Weights of a small GPT-style language model, trained from scratch on English Wikipedia.
Architecture: LayerNorm before each block, biases, tied embeddings, normalized queries and keys.
MLP neurons of a small language model. Each row is named by its layer, matrix (up: input weights) and neuron, and shows model dimensions 186-313. Each number is 50 + 12 x the weight over its row's rms, rounded and kept within 0 to 99.
A block is one neuron, or neurons of one layer that tend to fire together. After each block is what it responds to, as a language model described it from the Wikipedia text at the highest values.

L3.up330:37 35 50 40 69 68 47 37 43 54 45 43 40 59 41 45 36 60 53 57 58 59 66 36 52 39 40 46 31 32 53 58 57 47 29 57 32 40 63 50 37 44 44 52 50 47 48 59 36 74 43 45 45 75 70 37 70 50 80 59 56 38 49 52 31 41 55 52 33 55 33 57 40 42 53 58 58 38 51 58 43 41 57 34 59 28 48 50 54 40 44 53 50 48 57 51 48 50 75 56 52 43 60 50 42 29 52 78 24 60 65 34 33 39 49 57 49 65 29 70 35 71 46 46 63 47 25 35
L3.up599:36 41 47 52 50 29 46 63 56 57 30 55 51 36 22 52 40 64 29 41 59 40 39 85 58 47 65 42 42 53 41 55 45 48 35 47 54 61 51 54 55 47 59 71 24 47 42 45 45 57 51 55 66 77 51 72 30 46 57 56 46 56 33 59 58 51 59 43 37 59 45 58 31 55 39 60 52 62 52 64 56 59 42 37 57 40 53 43 45 49 60 64 48 37 53 31 62 50 43 75 67 61 49 45 55 47 47 76 71 51 60 51 71 66 65 36 38 34 70 50 39 66 54 61 39 49 49 37
L3.up618:68 73 43 60 55 41 65 52 59 55 39 48 47 36 58 26 62 58 56 57 54 28 40 27 52 57 65 63 58 46 72 52 43 62 44 59 43 35 61 62 38 41 42 42 33 51 23 57 56 46 28 51 66 58 49 50 57 67 65 37 33 42 46 59 52 34 56 43 63 45 38 65 46 44 57 48 30 62 28 55 40 64 62 72 44 29 22 55 58 48 42 39 62 69 43 22 27 29 49 48 53 61 51 32 57 52 40 49 62 37 59 37 57 34 49 62 27 54 43 38 44 77 49 50 55 52 46 47
L3.up887:47 52 56 41 63 29 43 60 71 56 46 32 53 42 35 30 54 47 45 45 44 44 33 58 58 33 64 33 41 58 40 45 42 51 49 46 48 34 49 36 48 32 48 63 47 46 45 46 51 57 39 56 57 57 66 54 58 57 51 66 73 37 73 53 41 52 39 33 44 38 51 42 56 32 61 57 40 59 33 63 35 60 54 32 42 33 46 38 37 47 47 42 52 30 54 55 49 49 69 38 44 50 55 64 49 44 62 41 68 64 58 58 45 53 58 45 65 75 67 39 49 53 38 50 65 43 30 36
Wiki heading closing marks

L2.up210:53 69 62 56 63 71 34 84 49 25 54 60 35 69 45 29 44 58 76 47 53 55 54 50 47 54 56 61 57 51 56 24 35 37 48 50 32 59 49 59 55 57 53 39 39 50 62 59 62 72 47 47 72 60 33 65 40 52 49 20 66 29 44 68 49 70 53 33 39 56 43 56 28 58 46 56 54 27 55 46 50 42 48 39 60 42 20 42 46 55 58 28 48 56 56 52 51 54 54 59 52 36 68 52 44 50 43 46 56 56 57 58 73 26 63 33 26 47 35 43 42 66 61 69 20 38 38 43
Wiki section-heading closers

L5.up128:75 70 33 68 41 31 38 65 33 61 46 73 62 48 46 55 57 44 30 37 54 57 31 52 43 55 70 78 33 41 62 34 49 52 45 53 57 57 43 51 28 56 52 36 54 48 52 67 67 63 49 46 61 61 41 70 45 59 34 54 52 32 54 61 60 36 43 55 33 63 38 47 40 53 47 50 61 53 71 53 43 40 62 48 62 47 76 56 69 45 57 51 45 46 81 64 50 48 33 63 70 44 80 73 59 34 53 38 37 64 41 34 46 44 59 56 33 66 56 34 37 60 60 40 34 61 39 59
L5.up204:51 40 36 49 72 60 35 51 50 47 35 58 39 66 41 37 60 35 44 58 53 35 44 36 57 34 54 67 49 66 54 34 52 57 74 61 66 36 48 54 48 49 51 53 45 58 53 74 50 38 31 75 66 56 86 51 39 53 54 57 68 49 26 65 62 62 49 56 62 42 59 44 59 45 52 41 35 34 51 69 24 39 59 47 33 46 50 37 36 47 55 66 52 58 67 76 22 49 62 33 55 39 50 44 50 60 45 60 24 57 45 46 62 34 42 59 44 52 50 49 71 47 38 56 41 42 46 46
L5.up283:68 62 47 72 38 34 50 48 51 69 57 52 52 45 50 58 49 37 65 31 51 58 34 47 66 58 32 34 65 74 37 62 40 59 50 54 71 35 46 36 47 51 55 55 46 61 54 44 55 44 23 47 55 49 77 54 48 37 45 50 55 59 50 77 61 50 25 72 61 32 41 31 53 67 65 39 57 45 56 54 43 63 61 49 66 58 51 61 46 31 65 20 47 69 45 34 53 40 43 36 37 65 54 58 39 51 58 47 69 43 45 50 61 53 44 63 47 64 35 48 49 41 66 54 69 59 53 40
L5.up437:55 67 46 63 39 60 59 65 50 38 55 57 41 56 37 33 32 42 51 48 60 18 48 57 70 59 54 62 53 52 67 57 40 61 60 62 55 46 53 60 61 63 31 52 22 47 46 70 59 61 47 53 49 63 67 60 64 46 44 44 53 56 47 38 58 50 64 63 44 25 51 35 33 82 58 47 44 45 42 47 37 46 59 58 41 24 62 44 52 41 40 49 52 17 41 53 51 54 48 62 56 40 50 73 61 41 71 38 42 73 37 45 56 38 53 37 37 67 39 53 51 40 60 30 40 71 48 51
L5.up472:41 64 44 75 56 51 65 54 61 50 49 52 36 43 33 45 47 53 52 56 77 56 45 81 56 64 47 77 58 60 43 42 47 72 73 56 62 43 30 49 66 46 50 58 43 41 34 58 56 56 28 58 48 52 48 59 44 53 60 66 56 44 39 46 43 39 50 60 46 46 31 38 50 78 59 31 47 46 53 38 31 30 29 52 41 57 37 54 36 36 53 15 75 43 45 47 53 43 54 48 50 48 35 44 58 41 66 48 43 58 63 61 53 42 32 60 67 54 36 48 26 49 35 48 42 42 48 53
L5.up499:31 48 68 48 22 63 52 56 46 48 58 48 55 51 41 42 48 64 61 61 43 49 44 45 47 44 54 45 39 68 34 41 61 42 59 74 40 60 61 37 33 60 40 59 59 42 23 29 54 51 50 50 52 48 21 78 43 63 41 69 40 43 59 50 45 60 42 55 61 33 36 60 40 56 45 49 66 62 45 61 46 43 48 58 38 53 61 40 56 37 45 63 45 36 43 48 52 32 70 49 36 69 30 40 40 52 61 67 47 50 55 65 74 44 58 54 49 35 56 35 49 72 46 56 57 35 56 64
L5.up536:43 34 42 67 77 46 28 69 45 36 58 43 50 45 19 61 68 40 70 51 38 54 39 45 38 55 50 49 58 67 68 39 48 41 37 66 38 52 62 58 48 58 33 44 62 25 61 58 62 46 45 46 79 42 57 44 41 39 55 45 74 48 66 60 46 61 42 44 43 54 34 56 40 51 36 41 57 38 63 33 44 49 56 48 56 62 61 58 36 57 56 69 28 46 68 70 52 41 57 84 41 46 54 41 37 33 42 60 64 53 60 28 51 57 49 56 34 35 55 48 42 45 51 52 50 46 48 40
L5.up572:53 64 38 48 52 41 49 80 53 58 68 55 61 59 56 46 53 24 57 42 48 49 45 56 27 52 36 57 53 48 44 52 65 56 50 44 45 44 54 61 47 26 41 51 54 52 49 56 71 64 45 61 62 37 45 36 62 53 48 49 60 57 61 63 53 54 66 32 57 47 51 53 40 41 40 50 40 41 69 57 51 50 62 39 45 30 73 47 38 49 53 76 49 53 54 23 31 47 46 43 45 46 41 31 40 54 76 50 58 49 55 48 46 55 60 68 41 58 38 44 37 47 58 51 47 52 53 40
L5.up597:44 58 68 39 45 53 57 47 56 36 47 70 52 48 23 36 45 53 65 47 43 52 45 61 53 63 48 65 50 46 48 36 82 45 51 48 22 32 62 57 42 33 41 36 35 57 54 58 53 50 37 68 58 47 61 42 39 58 70 64 58 24 75 39 48 47 66 36 45 42 55 42 46 47 47 34 73 27 36 50 35 61 59 45 41 37 58 29 43 51 39 34 53 51 38 50 55 49 47 58 46 57 37 36 49 61 65 41 52 64 59 33 45 62 60 46 35 49 44 38 34 56 53 44 48 42 46 41
L5.up915:54 44 40 45 53 53 52 24 45 35 33 70 47 46 58 55 39 59 32 35 32 50 61 47 36 53 45 54 56 49 35 62 31 56 49 64 50 51 66 58 38 24 50 60 42 38 44 64 54 48 34 56 46 32 52 28 67 61 52 54 62 61 63 40 41 62 24 45 57 36 38 45 30 51 57 58 38 38 35 47 53 33 26 75 53 29 47 53 66 60 53 28 40 60 54 45 26 49 46 48 37 33 40 35 56 46 48 57 50 55 72 44 59 47 70 57 44 47 44 47 52 58 69 35 50 62 26 44
L5.up1028:28 71 39 44 57 53 47 47 46 59 56 25 54 60 23 54 62 36 49 50 37 51 38 64 60 53 55 43 47 58 23 78 53 33 49 41 48 54 54 38 73 22 51 51 57 53 60 51 39 56 62 63 54 67 53 65 51 54 50 63 39 55 35 49 35 52 53 48 48 46 63 30 34 62 32 57 76 64 36 50 53 43 50 41 39 57 35 34 36 58 60 65 55 25 40 31 38 54 58 52 44 29 29 28 49 47 62 35 61 53 57 35 28 46 79 46 48 47 53 57 40 28 43 52 50 42 57 46
L5.up1053:40 40 58 43 36 49 54 33 49 54 44 80 50 59 43 40 47 58 54 43 36 58 40 66 41 65 77 37 41 56 47 40 83 72 47 29 40 50 39 58 58 60 60 30 36 57 42 59 41 42 51 55 28 65 60 47 45 58 54 53 82 46 58 61 48 44 46 40 44 47 43 46 46 77 58 77 43 53 55 59 34 52 67 27 68 59 57 47 44 28 57 51 33 53 56 44 34 55 56 56 50 58 52 36 68 23 51 52 51 48 31 63 63 70 55 64 39 46 69 50 46 36 78 55 61 52 47 39
L5.up1521:50 61 37 62 53 50 55 68 42 49 40 46 67 61 43 48 25 60 50 37 21 34 63 45 72 45 53 49 57 63 49 33 54 46 40 69 59 49 52 42 40 46 56 22 54 40 62 42 40 39 54 59 51 50 50 54 23 48 40 43 54 53 79 64 44 40 51 53 60 75 61 49 58 37 56 37 51 65 39 62 38 66 69 54 48 33 56 42 70 55 32 75 43 64 46 73 60 55 65 65 35 47 51 67 40 46 47 59 36 56 44 53 50 83 71 40 51 70 30 47 53 56 59 45 42 44 38 37
L5.up1837:41 61 60 42 54 48 63 54 63 52 75 57 50 61 46 34 36 63 44 68 62 39 43 64 31 74 53 47 55 47 44 38 47 72 55 50 34 53 53 61 34 50 42 38 51 67 63 30 69 63 53 49 30 55 51 38 39 38 56 54 51 56 61 56 51 54 52 65 52 55 61 42 48 53 34 63 60 37 52 51 36 56 29 53 57 30 50 35 56 46 59 63 50 54 47 31 54 48 62 55 53 51 56 47 49 38 63 37 34 41 60 32 68 74 33 44 55 49 41 66 47 33 56 45 44 37 20 42
L5.up1969:57 66 61 55 53 37 51 39 46 54 52 65 49 60 47 49 46 44 45 49 48 42 43 59 64 46 68 15 62 56 30 39 44 56 58 57 64 40 51 53 38 38 31 40 50 49 55 43 62 84 60 49 41 63 41 59 62 42 33 52 52 47 49 40 59 66 37 57 50 32 49 44 61 25 52 52 56 63 63 66 35 61 68 70 57 29 55 56 41 22 46 63 57 51 60 58 35 53 72 55 69 50 64 64 39 54 78 51 64 52 54 55 54 73 54 62 49 57 44 24 32 54 32 53 45 46 28 61
L5.up2001:33 56 63 35 79 48 40 43 54 54 81 57 49 59 51 36 55 30 72 33 34 65 42 55 56 64 46 29 27 68 52 47 49 50 31 67 69 41 48 64 47 51 64 38 52 39 48 51 27 57 44 48 37 66 48 42 45 62 49 48 56 52 63 63 61 55 31 38 36 47 46 34 47 37 27 48 42 41 49 35 38 35 36 46 71 38 58 55 34 57 40 28 58 23 62 29 50 55 48 27 57 67 44 52 41 50 42 60 47 58 35 54 44 65 47 44 37 56 40 52 66 59 38 67 47 45 36 56
Section heading closers

L2.up1509:59 72 55 33 64 47 54 65 67 27 38 59 61 70 55 54 40 69 25 70 39 62 42 54 55 57 51 72 55 52 72 58 57 66 31 62 46 63 39 51 30 63 55 61 38 55 38 33 74 42 37 33 37 55 70 52 43 29 73 48 53 44 60 42 40 42 45 57 52 44 41 64 71 69 44 53 62 61 40 28 56 52 46 46 60 51 39 38 73 63 54 31 50 55 59 43 36 46 29 53 37 49 34 63 63 42 37 71 66 42 63 53 22 40 55 55 67 56 65 44 52 69 44 59 51 33 51 56
Connectives in headings, titles, phrases

L5.up93:42 65 59 45 84 49 73 55 41 48 56 57 40 59 77 54 51 54 46 33 44 40 50 56 36 37 49 43 39 80 39 66 46 26 53 43 75 53 57 78 54 53 46 50 42 55 55 41 41 52 58 34 41 46 56 56 51 34 63 47 27 45 55 58 52 47 33 61 59 70 50 36 40 59 41 49 59 59 46 49 58 41 36 60 29 62 33 53 62 56 29 43 52 46 40 59 56 53 43 47 52 59 59 62 61 43 62 65 56 53 50 52 34 58 48 62 46 47 66 37 34 42 65 38 59 44 29 27
L5.up95:43 55 27 72 47 51 47 41 58 63 64 58 56 25 59 15 56 67 68 53 59 46 42 67 43 53 29 55 57 52 32 44 55 64 39 49 64 38 43 56 40 31 34 50 78 43 59 74 46 58 33 50 53 38 39 50 41 46 65 60 23 53 37 37 64 58 58 38 41 52 43 77 58 38 38 45 34 68 63 51 72 40 25 71 52 50 67 60 43 48 56 62 83 36 56 73 39 35 40 74 42 47 41 59 35 63 74 46 68 44 64 50 47 44 50 54 42 77 41 66 34 69 58 40 26 24 48 51
L5.up144:41 64 41 54 60 37 64 41 43 27 51 35 53 41 30 53 55 29 66 66 53 43 26 44 46 50 40 49 42 34 43 42 27 45 50 58 60 42 45 43 66 42 79 64 37 59 58 34 21 56 61 55 51 45 61 43 45 59 37 45 33 64 35 41 62 44 51 38 58 38 32 40 35 41 44 40 56 54 47 66 43 51 43 54 64 30 54 51 32 69 53 63 51 51 71 59 37 50 35 77 59 64 58 72 70 46 64 52 37 33 64 54 53 43 45 37 38 63 48 53 58 60 62 69 51 70 67 44
L5.up311:33 33 49 40 64 58 68 57 55 48 49 37 49 45 38 49 64 55 61 46 42 72 70 58 70 77 39 49 40 56 52 54 43 53 47 47 50 49 59 44 41 43 49 56 54 56 39 70 42 19 54 68 72 53 62 33 53 59 55 42 13 56 42 69 51 41 54 47 58 39 43 41 32 61 42 54 29 42 55 62 29 54 54 39 43 38 45 41 62 59 53 44 31 42 46 46 47 56 41 71 34 65 29 51 52 38 63 48 54 62 45 62 66 18 45 34 29 52 54 52 75 59 56 49 48 48 68 56
L5.up324:64 68 56 39 39 40 46 36 49 49 50 51 46 58 53 41 69 42 69 53 28 40 72 46 39 75 48 47 47 63 54 47 36 56 49 59 47 43 38 41 54 45 58 68 61 56 45 51 28 46 44 31 44 53 53 46 61 66 53 63 44 50 39 48 39 66 29 56 58 30 48 64 49 43 48 46 43 69 51 48 41 36 53 37 31 85 57 44 65 55 52 41 74 51 63 47 24 32 68 46 43 53 40 45 37 51 52 50 44 56 37 65 59 51 52 46 61 51 55 55 59 66 55 64 43 54 45 54
L5.up654:47 59 56 57 45 48 59 51 60 62 44 50 50 31 52 57 90 43 56 53 45 49 61 60 47 54 68 48 54 56 61 35 54 39 43 38 40 63 43 43 28 50 47 53 62 59 48 45 44 60 44 41 34 53 75 45 31 55 40 51 61 46 36 65 41 64 47 56 48 59 63 49 38 39 35 57 32 45 38 47 44 51 19 38 30 38 60 49 57 34 56 74 39 39 68 65 54 65 64 43 39 54 32 43 51 56 82 76 67 50 64 44 28 58 60 28 42 73 64 27 45 41 51 50 66 39 69 60
L5.up943:67 78 56 44 60 35 77 66 58 15 53 32 49 61 40 52 38 48 42 65 37 66 53 39 36 57 31 56 49 58 37 42 55 61 51 45 19 47 56 66 59 53 29 59 83 59 31 52 62 59 49 61 85 42 57 46 42 47 46 73 54 42 57 51 66 63 65 59 25 42 62 58 47 53 56 41 49 58 53 53 47 54 76 61 46 72 65 51 58 48 47 48 53 51 47 40 33 24 46 54 46 63 64 73 61 47 50 51 51 52 38 69 37 49 59 30 38 66 40 45 61 42 62 24 71 28 20 52
L5.up953:36 45 48 45 48 53 60 37 43 49 39 67 38 43 55 59 53 26 65 45 46 58 38 63 59 58 49 41 51 46 45 54 58 32 32 32 42 53 46 41 67 38 48 59 41 42 43 34 40 41 33 46 45 42 41 42 56 55 42 39 27 46 59 48 54 38 41 36 50 52 37 43 50 42 57 57 47 77 48 60 46 49 59 63 52 63 22 50 39 53 77 43 51 39 40 65 39 43 55 56 68 67 36 44 61 71 31 44 57 58 50 52 34 43 54 26 36 37 48 47 55 44 55 40 66 32 38 41
L5.up1133:43 55 49 54 52 62 52 44 40 47 28 40 33 57 36 44 38 39 30 50 54 34 39 49 48 32 37 52 59 23 61 46 31 57 53 53 52 34 40 49 61 64 63 53 68 33 44 54 57 36 33 37 59 43 43 41 58 48 52 34 55 50 73 46 61 64 44 65 86 52 37 40 23 42 31 50 57 52 36 24 70 41 65 47 62 68 68 63 30 49 35 58 44 34 66 51 64 46 49 44 42 51 36 60 56 39 64 61 35 39 49 37 48 62 64 40 48 72 53 68 66 59 61 47 73 65 73 61
L5.up1307:31 64 66 41 54 74 48 27 64 44 33 44 42 21 46 33 47 43 76 50 62 54 61 44 61 65 48 48 34 60 55 39 51 36 48 52 40 40 58 37 47 51 64 38 56 71 47 51 37 25 50 54 55 54 71 32 75 46 55 39 66 50 46 25 41 50 60 55 30 49 29 69 52 50 66 42 58 55 60 60 45 35 45 46 40 56 40 48 46 62 53 54 41 33 72 44 59 48 35 65 67 47 66 47 68 39 71 48 65 52 74 46 37 57 55 59 67 68 31 54 33 61 42 37 40 56 42 45
L5.up1338:32 49 61 55 42 47 54 48 47 59 42 40 59 45 33 33 34 62 27 67 66 50 41 67 39 60 25 45 53 62 66 73 51 82 66 67 53 43 44 54 54 48 55 34 40 40 53 58 64 63 57 79 66 40 43 53 36 48 36 45 50 42 46 47 55 58 31 53 51 62 44 57 35 59 50 54 68 49 43 40 32 54 55 49 57 56 42 49 53 46 63 63 42 44 60 64 55 42 25 69 54 31 51 72 44 43 57 25 58 35 48 50 44 70 23 42 42 51 57 51 41 45 35 31 39 68 56 37
L5.up1355:41 51 48 41 65 32 52 47 46 33 51 44 64 49 53 63 31 49 49 50 19 24 50 33 58 38 76 42 54 49 28 58 52 42 43 58 48 49 62 72 35 50 61 44 41 61 26 43 58 26 62 52 38 46 62 49 28 52 55 49 35 55 45 53 59 60 32 56 57 56 52 31 59 42 47 25 36 65 41 62 33 39 56 55 40 72 52 35 44 63 49 71 14 46 57 45 20 57 45 48 48 56 41 38 51 41 48 49 52 29 69 50 40 41 44 39 69 59 56 64 35 66 46 53 32 45 45 19
L5.up1390:48 53 64 57 49 32 54 53 45 34 21 68 44 77 60 64 40 47 46 34 59 54 70 53 63 49 31 55 50 35 44 59 55 51 44 61 63 55 43 40 40 46 33 56 80 49 53 42 57 66 45 46 42 54 65 46 69 50 65 66 50 60 49 58 43 34 48 54 47 60 62 50 39 40 34 19 60 45 44 61 49 48 64 56 41 34 58 27 52 51 31 36 47 46 68 49 72 52 37 49 62 55 34 66 54 50 67 45 25 59 59 65 50 44 43 40 47 30 70 56 58 49 47 64 60 30 59 54
L5.up1468:55 35 68 63 59 26 47 44 52 20 48 56 65 67 49 48 70 45 55 55 54 62 44 53 65 35 43 59 66 70 49 47 47 53 69 59 75 39 47 43 59 32 47 41 48 51 37 50 72 47 70 41 68 47 49 34 33 49 54 65 68 51 46 29 42 68 52 64 64 31 26 60 43 52 54 45 35 56 34 64 39 54 62 51 39 49 55 51 71 37 56 84 47 58 55 33 57 46 60 44 49 51 38 37 59 40 23 43 20 40 73 37 60 61 62 44 51 72 46 56 44 64 61 60 44 43 41 56
L5.up1530:62 50 43 33 56 46 51 49 62 37 52 40 41 51 36 56 43 56 30 65 39 39 53 36 29 75 44 54 39 27 66 70 38 51 57 53 35 49 49 32 52 61 32 50 62 36 35 57 55 30 52 47 48 60 65 25 48 66 37 46 40 57 50 50 61 55 61 54 51 40 52 38 59 55 40 66 46 60 31 61 48 30 35 48 43 45 61 42 40 67 50 48 56 37 60 69 26 55 58 60 65 43 64 48 57 30 53 45 44 50 48 22 45 35 34 46 32 61 42 44 33 67 56 50 52 53 65 34
L5.up2039:59 65 43 45 80 61 61 69 60 39 37 47 49 48 38 42 56 44 44 64 51 49 52 55 32 68 46 39 32 47 58 60 58 59 44 57 60 46 39 42 47 50 53 32 49 44 44 70 76 56 50 53 68 62 54 37 66 44 54 41 64 32 52 52 42 69 60 41 50 45 56 45 45 60 58 37 55 57 50 45 65 66 66 44 64 61 39 50 51 51 55 61 58 50 53 43 39 44 68 44 53 57 66 43 62 62 53 55 43 46 54 66 54 33 66 52 49 39 42 64 59 41 61 64 53 48 38 43
Coordinating connector in names

L3.up316:66 55 59 56 62 47 26 23 36 41 43 48 42 60 70 35 38 54 32 33 50 52 37 45 60 52 47 51 37 46 47 79 49 41 14 45 69 42 56 50 56 58 39 44 47 53 44 45 42 69 27 33 68 52 76 55 62 45 54 48 38 38 57 28 40 58 72 40 37 57 32 42 65 46 61 39 68 53 53 44 60 42 57 50 50 39 53 58 69 40 78 64 45 36 38 48 44 66 30 68 48 67 51 54 78 34 66 67 55 20 70 37 44 30 54 74 54 57 55 60 38 64 68 54 40 58 59 42
L3.up727:61 65 36 51 48 53 54 37 43 29 18 29 48 32 73 59 36 43 50 33 55 44 41 57 54 70 65 72 37 57 74 52 59 44 39 60 51 36 56 59 45 51 43 63 47 62 45 57 75 37 49 53 65 29 64 53 62 48 22 59 46 49 59 36 61 63 51 40 44 53 44 42 50 63 56 44 42 56 52 46 50 60 52 58 50 45 56 47 75 64 55 71 37 42 44 54 55 55 54 43 51 29 36 46 53 69 40 66 24 54 59 58 41 43 38 48 40 45 67 47 30 40 58 42 25 24 40 46
L3.up1075:60 68 47 42 49 55 67 51 57 43 60 42 34 41 44 55 58 50 54 48 54 51 66 40 46 66 54 51 67 44 37 64 69 40 54 44 24 64 55 38 44 47 51 56 39 38 62 36 56 41 45 44 53 36 91 23 46 42 54 50 50 67 33 44 51 54 65 36 54 49 23 66 68 36 34 57 36 54 45 46 38 52 67 40 65 57 28 31 51 69 53 42 36 65 53 55 35 44 70 56 65 41 52 51 72 57 44 39 35 41 48 48 45 28 39 28 38 59 34 32 47 36 66 61 26 31 41 38
L3.up1118:50 62 38 32 29 32 43 45 63 55 54 40 53 32 62 43 43 54 22 48 63 43 39 33 51 40 60 43 60 60 34 37 63 58 40 50 61 33 46 57 42 54 53 55 46 60 39 27 49 55 43 70 73 76 72 30 58 28 43 49 53 59 56 48 52 63 53 55 48 47 33 34 53 60 41 34 76 49 58 55 33 37 55 35 55 57 57 49 62 64 43 49 68 62 68 67 38 54 45 65 56 50 55 49 68 62 50 49 36 33 70 52 49 42 26 56 62 35 47 36 67 26 53 45 33 46 55 33
Coordinating conjunctions